MLP neurons of a small language model. Each row is named by its layer, matrix (gate and up: input weights) and neuron, and shows model dimensions 0-127. Each number is 128 + 24 x the weight over its row's rms, rounded and kept within 0 to 255. Numbers have three digits each. A neuron's up and down rows have the sign that makes its largest values positive.
A block is one neuron, or neurons of one layer that tend to fire together. After each block is what it responds to, as a language model described it from the Wikipedia text at the highest values.

L5.gate195:131119126125122101125090060088139117160113138126137141146118102146142082132114126113136135172126136155117101158141131130163075100095117104158151151155141118108115178156142123151124112151125100168147131111096135120129122072145128156137131107140108107153165135101150152125127100120141117139094111099131143143167131037166064144150136144134130140147110152141137069063172146113126159107105
L5.up195:114094165144117136118112146134152129135151117095139139100140109146139143147147141112118141123123132152116087127137135109136087149113183124146150118127138146083098134148148099142138146090100116136128161105083101094127125128112162142153141098103149118145092158117111128139127130115138143089164147150121097165122162119119106126146132132153129128118146179082144133150103171140124134117138
L5.gate304:162143074116080130171177151106152137129128129115114113142148074171158133122128132171128171145124137150159148149133135139137084111169142107147139168131156115082126109082117098089126125165151082118104155127121189147114099131103109126149102137111089143105136130093130110125087109091119195113132070090140150112102114144097142107097122131149136113102134067141121120166149147111149126065111
L5.up304:126123113128124131113128117128148121124137138124108170113111106120108142105171177105149110093094117151124148107123097126120146137121123091135134110104129166153091138151104097115137130133139126123098117116134115131097177131153140176157130101113130121143148164127135141122106084115128128150146124109131134122140138124142133075138133156129125149155106107124083130136157110134110191097106
L5.gate458:145080155087159117163152084117134149093157149140135130109143142137151148129143129112126117120062156121126131170103125121124127136151150149122159111150102141132122088122123151085142134130165122048130165132076083168086111143117108143142150103143122130152136145100101137171061098149184139124101121113126141097096143127099124085106165156153101114070126126120105123132125153126113124114089
L5.up458:112144157128117117106102085130101111110137125117113158086121148112142087120150128140100128132075130154127139145103152135138114119121149128125116179157141177141116130110138121136104121149130114165109116107104161160170132108139070129115117138195122131138146100120081185130126093135117123094141111107135157086118116105125158118125079160132137137138134145127119129125156077141167127132151
L5.gate580:173116112118170095113156140116133117138105138139115140139166110118119131106150092124153175113119120136111142139136122129163093175124154132150125088088111124143129138119127103146148117108207100145171121124111101123133107144154127133133146148113142105151123117146122137169160130122112086137132114099150132150110151145126144147122138145114126161109136116150107138149151111100139150110107
L5.up580:136119156126074107152131125136121122103116147119156126114137136071115116102166118145112133107143164105158125130121122110128152169170125126121120159101172102113111136098152100168128142132161140125156094140072143103144158125147092108141151138129171083167131129125124109110127100114143132131172100091164071166129116169119129144162096117150176142144157153108117163122182087134149099139118
L5.gate661:133125116115144183095110141089152143130097146146141100126081137176117138130175132152117174147161107191114113102092168146137154127142099167157110147088127130155125163140121061121129138115128105125133133096125127155132132119192160126109122156071117120129108098138114151097119136166140103164145132154180117112122121118132132111142111119095179120134118086146115148152125145129087141105102
L5.up661:098160134125128098153096155105142133165087132131142118134106118137153145120106127116125140161164133090091129133122082157124102120112101127138118157117103119125111129124110166114134126135126132143156143121101106161103139185100127116135112146128135094113172121140084088083101093096120139129122175127121159123123113075122101152132076137152088109084113121115139124096178119130111120113130
L5.gate837:134114128112147148109149123094093083134130166078128097150136105124094113121114111120150149145103126183150117156087117133134110118162149127172170142158127139096114168137103141134144138137131134137102154142125143129058132164106067147138164113077117137123120167133125183144126121096101123161170119106119117119131159126110127147141097122084104133087079112081097187150140141130146104126144
L5.up837:142130117098123099143127092134137166100127159109113147122140112131147141083089130141105140132107112137159143180113154125123103143116089110159116134114146131140117146098107136145144133070130100122148132138130143108144076139141150104147156111101100116121108141118118142101166117142148119107082100115108121136152098153142190137182141085115119149158099118100142111164148040123131122156105
L5.gate946:144133095118132142142119141060163114105118157109124142139143114147128113121111146121103106162124091141159098155150092087128138131136099102123118183129163127085127103122117176149099092131116125136124124110061069112120138111160113110125110135110120098155090189096161133133175127132141165095129140086105121082106100120119107132177157101126144167128100144118137146124077177119142097167153
L5.up946:134160167109096111135116108104135151095108135124125110122109111160150143129129134095120187077120113121144133120105117145119146162139124136121105155169116108128133156117134107094133141144132097122155159089132124154107121135131123140128163060166134120143123145127120138152074132149143086116082117149150116135169150107122149167129117107134061111147166123125136110090154100159122133132090
L5.gate1005:129120116069116154135112128125122151152137145136128125136120086162124125140122112113107137131124151174127157132124142148154105162118142132117122109170154172155119119128175130125141106106097119140074137140120113130134162122121144111180117110093098120162144155154112142125134139130122121153140068102117144154118136160124076125088178109162187142084160141078125144099139143115099137130121
L5.up1005:139134173150097140148156115144107104155151133119157110164119088144163144193123144116118136122105159179137140116103121143126115129074135167147158146152129139123160153170170139131136102132121100102150165125102105137111117138115123109106103122114109155117131147136144176137152149135103130137106106100184098131132135127151135159163138132150131160107126140160105150088140151109125118088127
Responds to: Common word completions in quotes

L5.gate115:136138081118146160149103117151089134131085072107143132132136116115120095117125131146134133074131117143170144105156154096124114135102124118107092123132099113152156146134143103150169097114120106129144144154113140134110106136112133120157120116117146112093107139137119109135135126147158115141122104119122123128149140147109099105146124124124125131100139120152121099153102137156126164145148
L5.up115:101087153138132097188163105137131144092116111154157119125125175148160128160109139137107137105137105121116117165126145172139138140134128149074088146136114127129115146158143116144131170134103136150071122160145148166106119134089094114108084130149114123122105154112100126182113202133203079151133166123112139124123139111144091082092119114152102123136152146126128127118124121114143106172107
L5.gate178:159119139118133121135113139125091147110116143068164138163123108144105132095123120108137136104145110092121167149108129120091144148137174142106123042099121174094086128162098132082118169129112101104149110108129132128123120125120145117129126152117129114118108138115031124142128130116126168140128127124115140127115152130146122098111122113147117102104131171104136139094139142155143133094133
L5.up178:135082121131124110117121093165171091106125138089127152207090163129128136099140133174132122110138132163131111142100155145134096164126177145130116119107117119173146126112107157123126096159142128145095121122092128178154131120105149116139137177125111122105096186135127132122110139100134165150093107125122113119150136127113108115118130127088145121101091097146118144145153112105125129076127
L5.gate269:118111162151142126103108139108102127113150113114127158163136134154162108151144116110126129138165193120110141139156126162148174107123124126134140118164114148144140153124147135117118099117139107122119165168158157148139122091104146127127090097132068143137172144108139156158094110139154110092146120137110134125125128125123212108111118156145164147124122093178115123120116111175098133131136
L5.up269:146135125117064130149110109100164125092126099089136128109180093161165093145111065135108150159162128119126099149111104090113141141150096141117163117100113100172178128126114129134108109144141086131119105170144168162137202138113131116148116124103133125125122134111188169130128115066158141109098124107140109142115106087108144139060094126118156098117143140126092158108112114139096141134129
L5.gate508:162166123170099136121107135116113105109165099097116111123140122139151107122128131162135135128105149133118101115167097093101101103122126127096143120113141151108144183065136130133158118153133088111097136165115120095136139118132117070142115168149125102142133153168134144123164119123119095133132091107154099122157149126120150138128117137120147148112111108142170118115127156146132162113150
L5.up508:170098111153149126157121141125141170144112167109182169135137147106159124163124117126147127139175150090184144140107124115119098145141101163130101180144109180104140152153133131144089128142148127125130115103139150141151177137159155130106126157142102093163166121139118165135131092119132151122116139129154129152120123109111141118116139139142111124109137131154105128138113120118121151166122
L5.gate722:120103126087128117143079111117105068136115125147135160127168159141120116149103111121161143171112153136165154139146133171134148143125075115130101147201108153136051096124128106132139111104134132138147131086141118137055129148126093104139161088121127141108110125125104105154125100170148091119136127101112145122162130161114170145116157134169143128115096161093078138156116109082113112118149
L5.up722:100092130103111091129172137114120159126114151143080139123156108136155105144170110145170102137104159135119180124123143130091125142079107152127108107156171112150121133145195120156133169121110131146150166107136128125091121163124100135146132148133103163128151137152132117138116125119155137134100084166144140169107143153126168158186127102117158114127116095137119111117157100072147095104128
L5.gate916:091158091092123074201095147090132109080147120120143147120139133110141176112127100135141140149108089157157118098103114143160130124126121113110154132161142127131115148153140122091150110077119124131180175138165133117140112179108136173127133123101105140110090156121147140105208110139164141126148141127123164088125135118135199158096147163118120128115160115146107187131130091112154138118140
L5.up916:122121155107109152105126160148139105091118123127157153132161103117106140121110132113101132126159119128133117115109121206119118127121126162139110138159117077119130119109140110125109124119127122116151118130150143176147126089090121114121132132116122115126098110116126173174156119140145119105113119128081116110131153152051109110115109151115117151116098097166134166102111110122139157077121
L5.gate934:135079147104107160109138128153116123070136151142135098127125086155127129119102099120118147156158120086118163109122138119186098126156122113115076143151130113132100121132141125159138171157100115141111142126131132138155148159183140139121132126144141156115124127106134129094114104120148130124139165174109140158119131105093147129158132141144137112151144175120109179085158121096108115123113
L5.up934:133143174166072185113101131159139114109099168138120157128178130160148130122116134129128155096154112054130118128117145149125091164104121109130154158126127105158117121139109125121074115179122145067117088132136140110110109151094143120123151133093148145122138107128165130091127143152123179113144105151117148125140122098075100130123130128133111093120129141142158146124146135172118142083128
L5.gate958:147144142111130165100127133136117152110125159061119135158096086132128115103147132149167109130116096095189116137098110093124089115138142158141148123121132136119132103133140105080102134130160107096157139095121065114137112155112105129129114140123121146123116127123129112159138156137099187121083109112132080139127111110133195110132085115099131106106155143163105098132150126107157177150156
L5.up958:168082138140069146154152081142150141131178126139160148153103103106127135113088139147087108138141120129125137148128146140097152126126106127116108104103165118139126156091165120132109098105112103148129084138154083130139115149099165162126147182161076118115165128060160137154145158149112120105144119150130119156148157124126153121124146092099128149078136141118075131082064117135156150117126
Responds to: Quantity number onsets

L4.gate1008:149115153156153120126102077135146123108152160109121156135145091137135119081126100095137162103105094101153122163145075139153132131143137166114132106138180124161145114113180144147163113051127109085112162105095133131118116112096105136134133071164115120136132154112120109147103145140125150149088135127094127138146119097151149110104148118173125172107142098114154120148146117077098140121147
L4.up1008:115138144142124101148126087135120157147162135117153163151140121131131101100138111128152121132148135132094141160076143129156077170162128134121139128125124126126109140112143146120125149110130123138200141153135091116173205116131149089132122110105102190155138134109127155105137087122094102134141166139086146147135135116061126157101118147171108135104098140140120138125096135127114148064124
Responds to: Mid-number and mid-word fragments